Weights of a small transformer language model.
Size: 13 layers, width 192, MLP 1024 SwiGLU, vocabulary 512, 8.99M parameters.
Training: a variant of Muon for these matrices, 173M tokens.
MLP neurons of a small language model. Each row is named by its layer, matrix (gate and up: input weights; down: output weights) and neuron, and shows model dimensions 64-159. Each number is 128 + 32 x the weight over its row's rms, rounded and kept within 0 to 255. Numbers have three digits each. A neuron's up and down rows have the sign that makes its largest values positive.
After each neuron's rows, "fires before" lists the tokens most often just after its 100 highest values on Wikipedia text that the model never trained on. A number after a token or word is its count.

L10.gate536:121178136122106109121106184107134136110145162177119136149100197101173100122083158105152068148083145055127127153151179110089144125066138159114119123146115102169164083117124085127219180167140138164102122144095175073169139117155147124166133132160120153086117170125123149129090096092155096160
L10.up536:141107122125094127117137173116135124111095184071145181150126106059127131118105085096072094168173105110134140153066106153099133175165090138124121132172136154127175172100156129135083139085149159139100094103101088134050143113150131128196161086144133128062130137142167091124160093089103129105
L10.down536:121149145096093133155174133094097106139150072140157132144110150134044064105078138139080195139116072147149121180160080060163091057105120106156088138140133134110177111100065072160116184213181165173139074166153159103143094137118089184110133133162150162140132122156121126152123102109095173133
fires before: "ly" 39, "ic" 11, "y" 4

L9.gate634:121107095129140184134194192096125148155170090100057071224078097124123143130149153165109163119126139138136133142151141088162158144143142105166157188168145158115121177127145135106163141122137094107105109058129195106110081152124156129215119110154159144099072137107156114132140126144179117173
L9.up634:149115071068149183118145105128114137168139130069078118143154045153086123076120079119125144097113125150142135150081111091090101101095106104123094094125143105095169140135111101132117143131120162119094150126166085177145103142144146158149151074107124150170140082121115130107093147086138114102
L9.down634:162155141065074129127145139170169088171184098115065162114136170062157092154103125121166087096153168180151127152088073130100121102110129153118138092171140159075079122144145180136095129115151112125130116177151142101137153101158123129071119108132117106119176106104155137090117116096152159153
fires before: "es" 28, "p" 9, "it" 8, "ish" 6, "or" 5

L3.gate618:129095084132168116122128136128137134095105115156124120187187098091082126168112121116107162146103075135157134172118130094099088138112108097213121143174132153201126135128153085086119125127118142151088184110123141177171179079204132092127143125117190110140146106185095098096128126174124114110
L3.up618:134108111171176110128140178109169111108164128093151110126141102113070112119157143166169163132116136139167094092139093097152083137109019139139139111138152132141147199097094096104153119150158172168135132162100137163130176110132149103127188125126130153085143165111142120076122199099109116094
L3.down618:123140151151173110152202142112178083065135161127119111162137111131069122133128136136114080171094182128151132067143152134155137120064117145105113134115116162103140143162125060184098202178173123121135177093158139123152085107088118118121087057156122158115109138147199107157131117133132080107
fires before: "d" 28, "s" 13, "n" 7, "ing" 6, "t" 6, "y" 4

L10.gate521:112102116167081109158106113116176136111140165119173103101160104170128148172055123076127103094096110097078137179122160125110089092137177112115156172085204146158068075118149097137142121130104034085156146058112190068131097174124095164161159132177103085117142127166133134094121108134097098133
L10.up521:108117154158126141114070143033150119089116125103179084152080073143118103133108144102085134142114165121077132209131146042125104091137100150117119129101122089089126121086156122120173127113101145150090171110150126088165109137127130131132162090148134093162191098139137157142117128155192136145
L10.down521:090081076128146167180133137155165125131061131145115110167115133135108068171190103108159156155118180155139154070111076087119134078102110134159111083123145111109112091132086116109209088125125111040076187127124147122139148144163129118155116104163134104194106159109151088156149112163166136154
fires before: "s" 46, "ing" 9, "s," 7, "s." 5

L10.gate265:137131094158126084118119167167136077060075106130114145156152126120146126145043123140122136198091146135150095127108151150145171128116133152138105107166119083147149174139120144147093159169073172141109145156128103136099116080187193130152095110118126087145198171137130151143061145086154085170
L10.up265:169100132127074072074118094162176111169134143153139121156191121154134086124119106142118060157125143135159128222124175137153134104151168136126176148146149132134112178108119116157122070107158191097130093126122132143123138107185093106128140090151144129101121173161138102102118148107151089120
L10.down265:127153137090092126046106147107113153198125165127168146157181135126075099117072150107080100101145120151150139172184152144157110159090141121158110155083094145117159175161094126114087159133135096210129093156115125126144072149154113138139151087133177122085158186153168080128103129143122106129
fires before: "t" 90

L5.gate563:125107141088133083119151148120095173175158153142138106099100149103102138098154136103095071152124121123113151101157148121106112093124151112071131141096205168123201169135114096164188149107128159128144158153111163075157173166116166150141083125130121116077118140084078165098133204108093102154
L5.up563:123159081088113084150139134113131160167172103138169101151127151095174192156141090057093102153151115111124154110112159151103109101130155156169201119133120113122176093131143095128051154106127134156159179172160113111165146123149134115115189079158194187183121163104134161131064110120080136112
L5.down563:156147163144168123171156153114123131124137138142066091116093136095124168069112110130172074167145144122070113067158125131193143140135143091134125135130111152132182081172125107158121113157170112121121149115127101129100153163038155139116160112116110112157150082144147140132088136149153151148
fires before: "p" 43, "ul" 11, "il" 9, "ar" 6, "e" 6, "er" 5

L6.gate741:158115151141157121130190136115084153139106162116138146100110169191132154118146130119191132123161157082130087057149156153114168105179074096134158126121148133125151120111082178110134149125135139125108178106163163104147112110153113144161144097201136163101172158146117152180120128120163163174
L6.up741:151121109123144104157101154139111085095120095119098130130082146165154113074108222088106153093088112129142138190087052095154197176144047082109125158142165147140178141149107112118117196112094071063113095135182167137118140161118097182171128116158117171096162145112166153132111119106117131168
L6.down741:159133128120146161139110140111124101086163165115145111141136122101177145120183087155133103034123112168159140095138131076184129142134143095051093089091135115153156124185071150132137132157101083121114110151111119151141137113104102190193094209151089072083176126095152138078134096160110144166
fires before: " |" 17, "al" 14, "o" 9, "e" 8, "ut" 5, " U" 5

L9.gate571:092135075194089217114100113109110117111102099079107057133058139140073082196055103102123160196089133129145105140103144137163181138098148070107125092131153087198149171077164135097159164035140142135108069125147122150095108127154132114135135183151166090156094116125137150132089124117129130102
L9.up571:170103096105135177075098157150088154135109122100175091127073132106168137126139075083156159143142143143195153131082128131188158135085168122076189139133228161161158147177092074086154143108116170095155121097126159182074116174152114128126165134062130142163077150077115125130071164123131116135
L9.down571:095139137058122135140122143106205107127147108067121117172138133099122104105151174132079100110144087137119150190137122116079110130134059191111145127133110144174164163132111102074121165154162135133141173157151091055117125134166122153126158125099184141142136191125151101175099157149110124131
fires before: "s" 15, "e" 12, "t" 9, "f" 7, "es" 7, "y" 5

L6.gate935:156172155141119129146181090111123168156139206099114145046089110209147096067100105125204100116128165068066112102129115172106093165138152111134071120151194104098177082162073160130190118188107138177130160160117127113098141123125132178124165119143109150118102090163108119150111100142146149078
L6.up935:132121125123127123127169098111103136130190147125135098096063155125168157133103139129137169094127123118139144134168112165155069038080170157117111153120161125111113130148120131160098163116139107158129164116090138047105163124074149172100154133109098143087114107139084089101131131094167084170
L6.down935:120121072126161041119125145149109156111165206132101157093134169108144151137127133094141122098135165129130188107125103108116155070099119158133057116122140136112116103107148161076131112092116099155124150115109175128172127130122150128143080115101144162151162173140075100099172111070125087132
fires before: "o" 49, "al" 13, "ation" 8, "ated" 6, "ish" 6, "t" 6

L5.gate332:112100179132085090150145136109129138099145133198175120162120090133080124075170166150122132113130134122126110097165126124096123098146094126113069086136136136055150148216160149092133198072143080132132126157138091140150107118114182165108121097136077074132136119113085110123098127153106096119
L5.up332:110099122164130116154108127113124048090086131116117111115188120144109136114156090142114119148108126096144147102123124129122121139154085168108131120101136134185081070160117097192118065080140090126136125154157115082147152094132148117148155113117075126056104136105145120113074157138161102149
L5.down332:055079134167119162140119153123147113139164151171148145118145120139155127160080118088143126128127095136155116088070102137144133132144150139131151134122114119087112137153181116138149161154111090118051139143160087106144187087151188084125105156139127149112158125179155126115155105143149082084
fires before: "em" 19, "it" 16, "c" 10, "r" 7, "er" 6, "ch" 6

L10.gate728:104125133108093130103119141172098112139093080164144117123073140175116094108152111097127134115084104155117095097161078121119149145131140075131068148121102133092130121087149098166118120122181056144134113156107180154149182095085125140150072177116125137105151143099115119150146120154129105094
L10.up728:114141211180060114136136163087089077123102104132098180179086109152124045145129143159142111097172143163158173077067097139115143073112075122133080178116113109127078167128180161147136165144082084057115099134131154167159085134154108142114055161113109149082119124132121140146144109131105114119
L10.down728:129094118119108047168091111116097126212111168103140204161100177137198100137145107077080163092139153144147128126167193158107153089124107121140155125177138178139171124092140108157173183084103089165115115109117063153121144085144113172066098114109117096073157142111118126134101139101105143123
fires before: "f" 22, "3" 16, "9" 10, "ow" 7, "if" 7

L10.gate1006:133112077139135075154144134118106168141117146202081069090149130106107166162146160227158169141136143140141125105182129157121132208088130110162134094114087108085166174165124207132133152160158152095188082140113132177168118144073192137113111109134118106128110208131121111123160158073073098159
L10.up1006:115143145148162083119155142132140164177055168191155117095157161149117126131137113145078107105078108143060110123132198097102097187159123105109184112121149200090083141105119140089086136183085150097143133089149134100102114154105078115177111153157113153127077153138103082137124159094122101119
L10.down1006:139143155135082118102129102227138117089125111108115165128142165050189151127170087151099126097197131105176099144126107149177150172119139121152141117150133145199127141133071146113165119068147107080158084103158082153125115091077160132191134164100140170177104178166117148163086139156118140111
fires before: "o" 17, "ber" 13, "her" 12, "on" 11, "e" 6, "re" 4

L10.gate882:139163149162048087052181139178077080137146130110101125116079127081126097088128123186121153179183131191164163083094189169128071171119146149092108102092125170181101126139125189126128137123134176149076154108077149158137099118109091149182091111081141076174093135160135157095132097064067159149
L10.up882:191169069126099101115178153215146105125093123143068052139129113186114098117069131115140159125132130164110177133135141101112111091154112094091123104090101119153103142135150151150078100095101138104159124105173127107130151084150104097117082115142169118139129122125130152087133135158198173189
L10.down882:081133142106138105099117116070151105165155161098093069176161101077101131081080177118127127095140124143131059099136164174079127195075187170164122123074131130121149138098112133167134144136148179143121174115078167081120121099164132125150135137137186106165138138067165149110043124159100095158
fires before: "ed" 43, " R" 17, "t" 5, "and" 4

L9.gate485:116166098158126176092143129180122146151071118157156148155086111144176135150116141090155112171165126094095135144111136145123128146123085120083182137144173063103091121117097185152137175128106135121138130127114152127167169076096139162098082111155170133085147159144120192110123103141169123134
L9.up485:151168093127081121117108160143102123112100145132172140150128153105111171201097145177087143100094118168126122115106102185097121138165136139119138091126156104095196219116124047188097105176164113113020111108140152093120126137115115140152071099094143173092067061079106137124117085135105061105
L9.down485:098062092116119141101167183141137141130123061131104102141122112115062135145076102130114065094189129177171207155077144133109131122138150140118137131158160180125147096156097148125130094164142136142126126128140087084117092116132146130125095156036205137085098137158117145154160115124089134113
fires before: "ly" 18, " to" 17, "ies" 11, "y" 11, " for" 4, " that" 4

L9.gate104:136148095144107145129169111167151163234135147103085088113108150152164127113106167095168160113094139084185107124107173146141154139106109146088144233208120185151120141161154108129140088122163099139078121105076141142111113151108165092148092124127186128098154108115093148147098151101178155146
L9.up104:131125120205091125105110139110100154093175107091118158145177136097102122155133181115179158087118137170153120143092117114164106156123044146124150129102128180159136189156142098108092071173095151118147167140111138137150138187079118111172081189170119137217126103156122146140091100155160159166
L9.down104:072076141111099124068128116089101134182176111110119134124138180091093084098141120085141167093131095177152155196129132138116090144052127120118111173142071113126124191117198105173096137187113145127105184146078159157165133103129133160078048082153100069139118103147142144140074141114157154102
fires before: "or" 52, "s" 13, "ion" 9, "p" 5, "iv" 4

L10.gate220:082172081144130087148113194150082083110135076149119117109136111130144085118080089171092116151121133090140059099084074138094098104127067132124068175147133120106114145139178131185161098113206149147172110102082164153178106124167197100125131094145098118051080069169104124118109155127116043186
L10.up220:113118109125105172134154158076106050178107078115146093147160098128101141104104133167128111136090166089145135059082051116087118151148085183135101107088120123139068172099155105150112127132190113141211082160123100129187166080165120175093131140122076134146125131124089085090145184128134108189
L10.down220:110165119176110152101135153192095085119137071116157119123096111120212137145188126135110161135084113105143153137131126146131073126112144130151176098100133088093112095131171192163171066175148134108142170145123077155123184114139043167161108121119111133118158119070130104146092176092190062131
fires before: "er" 23, "r" 19, "re" 16, "ric" 8, "ro" 5

L5.gate169:153150125169168140112096149145156143126100194111162170088161144137110146138157070114094138150208118084082087151132136154118135154180075117054092149147080142082115101155165183158124168127154173143118071041125131074082142127156162136125154117177097187084126126143158102156082126174161117080
L5.up169:124116127191112198065174070121122152150138127159135185116129128176120111124115119109143134165147107106144163173125197067144115158099113115153159092146116182132162184160160156160125187118106085100162073096136112079131169152000175156151151122106119131107158146137126139102123087047103132105
L5.down169:106143154175176178092150115145121140188127138132144125150121133064065119080117108123137080099142141083063150133086132123168152153113182162106088154114104137107132080112134149124089133164110076116109165120113152162144157160049170134143120135098110137146177180122145106089148108132114159147
fires before: "e" 12, "t" 12, "ur" 9, "g" 9, "al" 8, "s" 8

L3.gate800:101104172117141114175129171140122175132098131085101129149131200116120144144060121111107105114085158152131158109121130112128179137089158101096110113099150188088198167114130147128147094181140089127110097147089155088091058139113130080089187143146134116108149219129169095090114137086151159151
L3.up800:062114168077116138148182151180105153142130158132107130136084186100147105116094117186152171059108139122117117088137166171097137116154116150108128158076098188161210112051137165120149085172092128121107119123085140107164156107086145095133140175146112122095119100121118141120057106146186147144
L3.down800:090121179113120066129132165124100106181037077121204117108168187131131106143095130123118127116137101129111044112056167140154154106134125163115132083098160089077134181097121128108132090178095088097121154174140156195112174084122084108117162144129130146109112140108101130135138144122048073182
fires before: "al" 20, "d" 14, "n" 12, "an" 10

L4.gate882:163132104117102073141149099142159120142062078134174100112132078097088223066108176121111115175145112191187145065120123176096099145135078103189116105118144131113173173185126120154148093128138152091119163126087180222137097111157151128191134146169137122121083147149113094150136100106144164109
L4.up882:182138131189112113095144097159150140159120127158105092145124081177052210095089213106146156214132108139171116073124093173051120132079089112126160099112096175132157134174111145178152083125123166117089142129134145122141153146164105075176167127162136160116108141109096143161127125123112156079
L4.down882:123173193137160150160151143128116079081187122087142115141098176154151223145162162098182129150162150103126108101199143118105142021124144116188166127140136130083160107180170132165133166134081133171109136137075097121112123149090136099137174103101139105110087095116131153174072098163123139088
fires before: "ow" 27, "d" 14, "s" 7, "el" 7, "es" 4

L10.gate767:132170162173114106132137108136076111049157141084108110113138123090174183115159080131100148154167146162168162131121183116114109082112128119120136173044075133120173154166119144111167113078089084173159136144146095068113136125081116134142130045170060108115082087098165105202161097134163094201
L10.up767:120122144156140069132175107098102146163177172067115174115131154145147137115165079163055128132169102069129118124155138122108114097167130139090116115121190137131157179126059164133087095125137117209133085184160139079091131078138081133135084147167094156096112044141132131167129086132126103163
L10.down767:108144148161193140107104123168088101144140158170128171131117111145208114069164118133122174122223116072127171134115069152074120141080143112193140083082159145182156150190147134124163122120178103155180165060182133117143120142147113112146143088113128138166157150141127101141168140082098094122
fires before: "w" 25, "im" 11, "e" 9, "r" 8, "ra" 5, "en" 5

L10.gate724:139120130141119076164102118167198122076142165098163090132152142185135198154134153115085129128126133115092154130147175113088075166132140141167147106108142138139154129173069145101107117123146112150113110105110170100116135160100138120178148122204143109134167130149137136092103155161150059159
L10.up724:117104159154136138192118150065171185140128139176105180088094088124101108184137102125111143117170119184153143068158104162163133115134107127106166120110179145164058119133147079083135149147121121100137147079092131075132180164124144132164085142097096103129159101131169114095082090087188095161
L10.down724:152129070120143154100142089152125111153139156115141171125174098152181173104161112091123152112103138153166083065120116118124115098164149177145108170157095136116121113080170117115095146135190140144098153151127161096142162095112118191116151149121142128094112081183106115119077218187189108114
fires before: "d" 31, "ed" 21, "ent" 9, "s" 8, " by" 6, "ing" 4

L10.gate758:159149145142149195104109081188127145127099109124169137135118138143083090170155090062151097142112077168132111110180112176106106088148161143123113096121201077119133173150160090102123071157116152122138079159133118154110133121098151114183115130116105150100100165137136142176113097095101118064
L10.up758:189153131080132147127121151078171118125134137172120070162127127150236134134168071075108105131112087106123136138142106158138130167106147148093076087188101153144181151119120081108155171089081153109164042167073159163104122149138137131185116125144173182106091179153102091180077115096122141136
L10.down758:100090143074161161174183139093088161155154145102065101125158093084169081134127135110149090135201122046100048141093110120134176123041088129166108104153088130131131147118096126084164088101192159153129099162137158133101138142167151134118112129087152093127160134102083145170107151178121092164
fires before: "a" 57, "at" 15, "3" 12, "4" 7, "O" 4

L3.gate31:120117102102099086171167188183082120137151065111111122131056164134135109112141134141167136156162095146115129117094173132106112116139160160169176105112169190154093101134184117130114150122123150138114144097104135037126164134146125122059091155144085119142102068171113137071177131138159152133
L3.up31:084129167148049123157182162172122107144130098133105137138074175090151132133158120143132141184155089159094123142098147119138137085126126120107116155061131147127098120111215064179089126112132136102055076119099143051179189149150071104105133142142124129113069075137151170099136135087143123118
L3.down31:121122156180087152179139126175169102125099151179107155158162108109177136167151113139147103190120087117104112125129163149210131073121144148090138115135092063168122132143171071222170150111103117133086119119136097137137196166150136095139189089111119139121118124129101163164148136130170153104
fires before: "k" 20, "i" 13, "er" 12, "ed" 11, "ation" 10, "a" 6

L9.gate389:065165106087156120073096139093178131127112125144095123122136089098143113141202120098205109096136165142176163159088155182083119178086184130112143098144082091157100161137127093141154144078117129115137131082132139133120099082144156114128177105107075103132113144052129095167131097090148162097
L9.up389:092100130144083206143158178083113125145178109134125118084136110100129115146174142104187157084112143126111181177087120191154119163119087130102086106112124080135050085118110120170129135072084079070093159070123097165063151111115115117136152152138076123143112098130141090197155169107183138205
L9.down389:151157098156223103117114140180118109182150093139068123106127129097137061094143137118103182121082144150096124148142150147216033174123121119117100122160112100117105062156229100152152054140091124138123096144131119098103140094134146106131151041104121135119160118120145119077113188111149131139
fires before: "h" 17, "er" 16, "t" 10, "ric" 8, "ter" 5

L10.gate579:128123135071121082069080118113115094155128098107150142110065127147121128101130109161103150104079125143130161158118162127042120168132129175119113078177145124097206090132115178224153105154066137130094107150123076102185067116156164185119117108155121150152141199068162155147128103149164139122
L10.up579:090158144167086108077176145159158093103060091076111181155150108151147098128104079120148111147102132137140193126082136150085131151097115110177059163135143057101101145144122144166163160143079102149172128079130120132130121146154100124152103193153145121127074135137107128113097123112121156099
L10.down579:162141133136137034149121151163118066159156112091142109114172181100106069132136097092136115092182073133154129108160126167134131137071122119113080088191138166119119100135114133138127148172105159142109116133113143184099122184114103086173110143092104141057147117127149104131115148116125052155
fires before: "n" 27, "l" 11, "g" 8, "an" 6, "z" 4, "r" 4

L10.gate353:057142051103083111153145086167088174095153084115082135131115133123114123100092113133133161127188210071111185093081172171144065158130104083089110104124136095170076159098096158141119109138084145177147135161159090076179156150083154115111096113108092160148148126123150098121115113157137109082
L10.up353:155125138074122075172091167116087086118103095077143121159156144106114079054063129157046128134157172075142183139135145135143096174184099150147099179093155121134074125127112114182128151059184183127106149123136123124125081154121112119165120152083152126097161079126132106152140110125095075094
L10.down353:145170136123090112093132116105141121116127181130094189092096096145091172133190097157122138133181125100140154164130084137120091131141064157109051117144145123126118181168156178108143068113187077169138153091128133113152123083073105191178134149126110139116146092202124103162123135168115162152
fires before: "w" 22, "e" 11, "an" 6, "he" 5, "it" 5, "r" 5

L3.gate537:076182176172100109070153158079167106081140107099105068152111176126116108121123127154142187140116124143162150110086146102076123202085149159161135158129120088042135184088141142127159120106147089107112123163163060187128078113175131168161068136139144128179100114085160122149146110146145055100
L3.up537:147128138134140120104166149127150103057131096092144129093110155161128094153163171158096142079120147199124134073102124104102108118126149134115149179147109107145127135120118135117089095111158142136095075084130096207100154113124143123176103097131088093154087104152172156130108136156127074143
L3.down537:166116122059154149095107120130109119151162175113119165170115130095161078119101096074117165102137090136100134192182123077130152087123157133117115112218077178094096154104145100189159109100151078128066081118157145153117155063133181147121161085135172142157068186109082112137171113094135136087
fires before: "w" 25, "i" 9, "h" 7, "t" 6, "f" 5, "ut" 4

L6.gate648:116142153157122076084116129095126171127167108135083220149093161178160104105120149118153188116130109173093097095069189105109097115132179126134152116143130158106147060167152123138143173149106132137095099173125059117150158157150127072102156128150124149162109123091073095086116107140139090138
L6.up648:100144127180135131192127141083131119121133129199105115126097164123128121174154157135107182119166123165109135096138093078172175148138149102122092107112081150124169135129069133130110168163173109129124164125132111110095172141201097197122108171130143116081125078115109145125150096159156104106
L6.down648:101136155132134139130113090107162139188108107149136067133136142111089128204168106169161092134113103148139144141075140121198162131136140129112137118130129096092060214116169116094154092154161093129084154085099098162140137118103088132119137117119063133176138100132185128160130162104158158125
fires before: "ed" 26, "e" 15, "ing" 10, "er" 7, "," 4

L10.gate328:156116134150141099102104176112081172135079102117166099072056164138124150082151125131133168132082129086148187090091092097104112138144128105138147122155125105126123163129120124108117165114122133118152117163105101124115174040109150078054118125116125136192097163158087092137147122086174174125
L10.up328:163124238111122094112110097066145094143135117117118126122093137138104158132115139064115154149106105116128128119126131126117179097125143067182174183115104155109117175094191163128146138164146104117056135153122182118125115107101134173060075153109146107199164168156109089158138141138084118117
L10.down328:107163138125104114097123102080167131114104178140098129185156129087162115148080127112120173099173117114136099124192173099138153116085149139167098098147102132125092151061152064148123082106164108165104094117101093158090105127179132161177162130186153097145042095131116175125127138139057116149
fires before: "f" 70, "if" 10, "on" 7, " F" 7

L10.gate914:091103128122072117151127125160150117128143165167173155156120089126104118110107153090131177164118136094111151139101114116144126108172120095135127167164118154155093076069152192037155149162119116151110108088100189134088124139064108141079134135099092146141164083133129127111176093116144124089
L10.up914:158118145141091145159079100035156107134094087076167142110095126124128121106152156080145137144150111155120142119096124135114128105102063128086084127070160146141143086107109097046132141083164118144114158102180121106095186130165085144137107089115148165130104097144082108179113134142138156066
L10.down914:105133066078142102099150131167169131096123101115152124109112121131070187111104077125128154132087146099153097140123140113141146131021122139179214126096119100115158083112163156125147188102112058191122094110166158101140079119118109086144161081112132160189144128105108135085150167116172136159
fires before: "ies" 19, "y" 18, "ia" 11, "s" 6, "s," 6, "9" 5

L9.gate126:209168119109117098119080130111047161095124143107119121158095113134142134079104150073102136101093175130127161153105145124127164106143142094160179120110155111132130127068206146178098156130124138096091093121086065114139123129144146134129169121086071171161136158084139130181097111073130125121
L9.up126:030125165179087130092146173100106088121182103111153114151105145119089111135108117083064068123167203122145201097132153092118177122166089070149135065126207104099105159047105129153108067097117128122158104120093170115174165146092163139105133146118083104141106135114134083153127166134157170137
L9.down126:111153163120126108064182152121094119166071098193143120145071131054185138093073154070077101068134063172132162131107140133113145082134143130158151069127137140109067148102132135121080092139145153104162119147140135103134117143155145160110143182146143105116100149152114091101104143160107148108
fires before: " the" 23, "f" 16, "v" 12, "d" 5, "y" 5

L6.gate349:128103136111158122082139176103105117081090089129176131131133190083099125140169122140185106126135148173175178126134108138072156157155196084150172086160155155116152098174095119142150214156088117144157161098163108118177105123099168146154166166119126115137144172114176144129165172119145100146
L6.up349:097076188147154097094149156161087163199116103113126112075152100139188089154088123155158139096053136167112137127124136132156109102149129111138142154103136199111161130140120164125124112139087203143215157099129162194098115128173092115098132151157155093130134085094181117151095159139176151099
L6.down349:062147115160132106117136181162135085168193181125082118134153138153141080160153107125110106082086142146129153100117120142125137176175116091055181138141195113157091090094111156115143122112100114126115136161110146111122117081159107143160153102160076170183117124139095135173157091102106143126
fires before: "n" 25, "al" 9, "r" 5, "ial" 4, " and" 4, "ra" 4

L3.gate174:122119118111153073172122142173117131122099166069089135049084116110143137109099034102134095172108174188117153212188080171124106219158130102157131114173116093164136157107128153124142110082155146073114088160083115086126120112114168120137128076137159111133176114103131085086101142109111162153
L3.up174:068087174124110118082122164107150163064070125159145150109156115124218107104104128137105130113127140183080154102146126143113165120165134151152157125168170141150116105103114109124099154099139109130108127128087132172181113126126078056079112168190085101125129126127171160129157139116082154126
L3.down174:135104129115112144107159114093140104070132120127125141152171142120128078080148108136111145133120076123141163113071122136123152162098124130174196109112113120132091099146165126118073128118126143065037128116121099210134162178120134130092088131177133140134119141105213161181164041143134127138
fires before: "il" 33, "p" 14, "b" 7, "ou" 4

L9.gate350:075146147237082155143153127162176152096140133121116117209128148139102134150084065132076095203115126154137130084102129158186131110158139155090100121172109108092142157162094131144121144142122130126108111129109137097151128128118167076083080155128121169098102108157142139142107157110079163074
L9.up350:202068122091102092142112098131146108088139150066150123154152177134110106123107101122095127157125063160202132085128073143142128142200137159081130098147158144134151181188142152123092061112086120168181115159149134155122124061157116167141138133094101189127123133124162111154080111090119096146
L9.down350:167144108127156098161130142100145135177131149110102163144148159116112159135090081076122102070138120185152133131126125094147144090115099078128114144149171093111171109136132123207097151080106185157121082181131168137116169096140116145139080158100113141092081209164097117155149147048122132102
fires before: "-" 38, "\n" 17, "y" 5

L10.gate269:156105109142177129164180159114147178132134137166133090179134137142086160109095194115181164124111139204115110063128145106135094055093138082204160093049169093139159130106115111129149147162153128113139137183147127075134086200071148152140171125125073100122107148145134137170142157148094138129
L10.up269:106164132161139127120178106144140160099112149092137110170171141135138157147106098184150150165156041157139168130096167166125122108181142090139141062134135119119180155104086142120125113136164119086185132107102128123053121181051137118155111138137141164165178183090101159092178145148082160142
L10.down269:120097148134086097099173144140070113127122168119105097109131201133116180146128121144043196118132165174131166131100164137130138144069077095070122070154108129155198155115107111116168083184203153135117058148145123081154106137108172135183140153153119159150165134088146133134153150159110173172
fires before: "on" 22, "o" 20, "le" 11, "gh" 7, "re" 4

L3.gate528:150120137173211121135118166127129165148132179096134174096159155150129166150121136106117163197079138142131095210112095176141160114152084130082136067159131164163058156110146104108104137101112098143166044091145124130119081120150117109131130146111117127171166108164168120138139112064065117153
L3.up528:166117122122077105099124117124114088145120049085136176079149112133082125126132135121162097093129130175115137178125122087141113159120122079110165177199164099142138123102149095177131081079126128130094126175071161130152150082139108107142170107127110080155133072067151175122121107162109055131
L3.down528:110152122094128112101154106158185128173178085117111178124196129168151144097114112118123175096152152097105147092178091161133118153117121161108131147143136089148139115161133152076113075124081167088119101092133137155184206144105109146126104109152127136097136131030130144144056134155139120110
fires before: "il" 27, "p" 13, "a" 10, "i" 4, "ic" 4

L10.gate470:123205157119107117133205125144099148117175095157156121102102117070040149087066170146105123172134134042102122180147127204164142106205139148077147098152150108117146085150205142158155153090128147048132096153154123127105101127165120125115094140119157148117128109090159108113156136124128125167
L10.up470:142068185100104070120146098065165142137133095128120179156188071162133160170117146094107129133120099119128156106123143137160133102122162104106120129161156164108124105129165101146100169112100136106104147156066013158100118123094199195118142145128161156192111114082199106147140098141147143163
L10.down470:086069096166150134118119118109050116144131130131119124098098060077083155164133107098146143114134174063126109128064105134149125145095114116099110117121111118094162135111187043118055095128155090123163108111103096096162119161092115168133168161158113157144157125092159106132138147141133120115
fires before: "p" 30, "er" 22, "t" 5, "ell" 4, "c" 4, "ce" 4

L4.gate686:157120165138159172119123122134068143144091120121181166108137113116193157111152054135140152137148111096113114146126119112142162121158078132157149116133118163100166177106181154179143156153152089127105105029175116161110051131168161105145054135148125163145137131146141135094095088110152106102
L4.up686:109082147133100144101165101168162170100071128167126163136121151098106166093138124145145143087142128124082147089180138142131123192160107155141093146105150119091167066074135132160103111157182109112118128097132060143099123141130108163187119149128099117096105137106108052072088114147072159049
L4.down686:130200107148125182096107089119135161061111096131111141138126183092099133126137202164101095141132104115096094137128146146094055175134172151170122146087132157056128149090114117143136144136173109109075151152163118106126178114138090115154191124131133125126159123156122124074160169081160136076
fires before: "m" 26, "p" 25, "t" 9, "s" 9, "f" 7, "st" 6

L9.gate100:079128026110056140106162174098183186101110123075124112102117149133126072119107131100102132091098134142131200160204181174140125140115127108110157122123119121130099143141143128147122091134124083139119196095115137079111125146124148088164120091161146141145128107139099139218088088122141134093
L9.up100:065101147157113114084140178123109159090094174040147107123102156151183083143113116079110107122153138166125068131148133163196158128161085104129119083093150149099113173118128169102106091130105091096105170069047132124119132146075126120134111102126131166126122110124139103189113127108074142170
L9.down100:091131164103096144157137173135094101106144127107176138083124110108082116090129125089131068101163135119108143204109120134102171079178142065111111129099123121129087171138131139130079130125180071103135119141099121126138120168096105090139090112184156182128143155164111064156102172165069152179
fires before: "ip" 65, " the" 7, "ul" 4, "y" 4

L10.gate809:116217142089093193101099186075120117138065145092119146178167122150106111136139135091120094120129113115140118077123101112079076140147135141144075104154136112104161122128137101138148151114107159091133124107095106154145139138118069149139168078079145071069175156134079090172179109103107147165
L10.up809:149158131076145184112128062095105180126088062074081116143089124107163100143090166072154106065111090162155164124166135139157157118131075089167154127204127113170141072176107079163090118187123144099114137136078128125141071103094089163119096049118085148164156177072114160193136136101083117140
L10.down809:108170136131119165137118082091171176109106101112134194094169077128071118135150109130163103093161137064146109076059117131139121149121118092104116115126106114138118132133151194168109049122148117116142118088107212136122130161088170094087121095094117077086168116118118155131146181147102089121
fires before: "4" 25, "5" 14, "a" 10, " 5" 8, "ag" 7, "ac" 6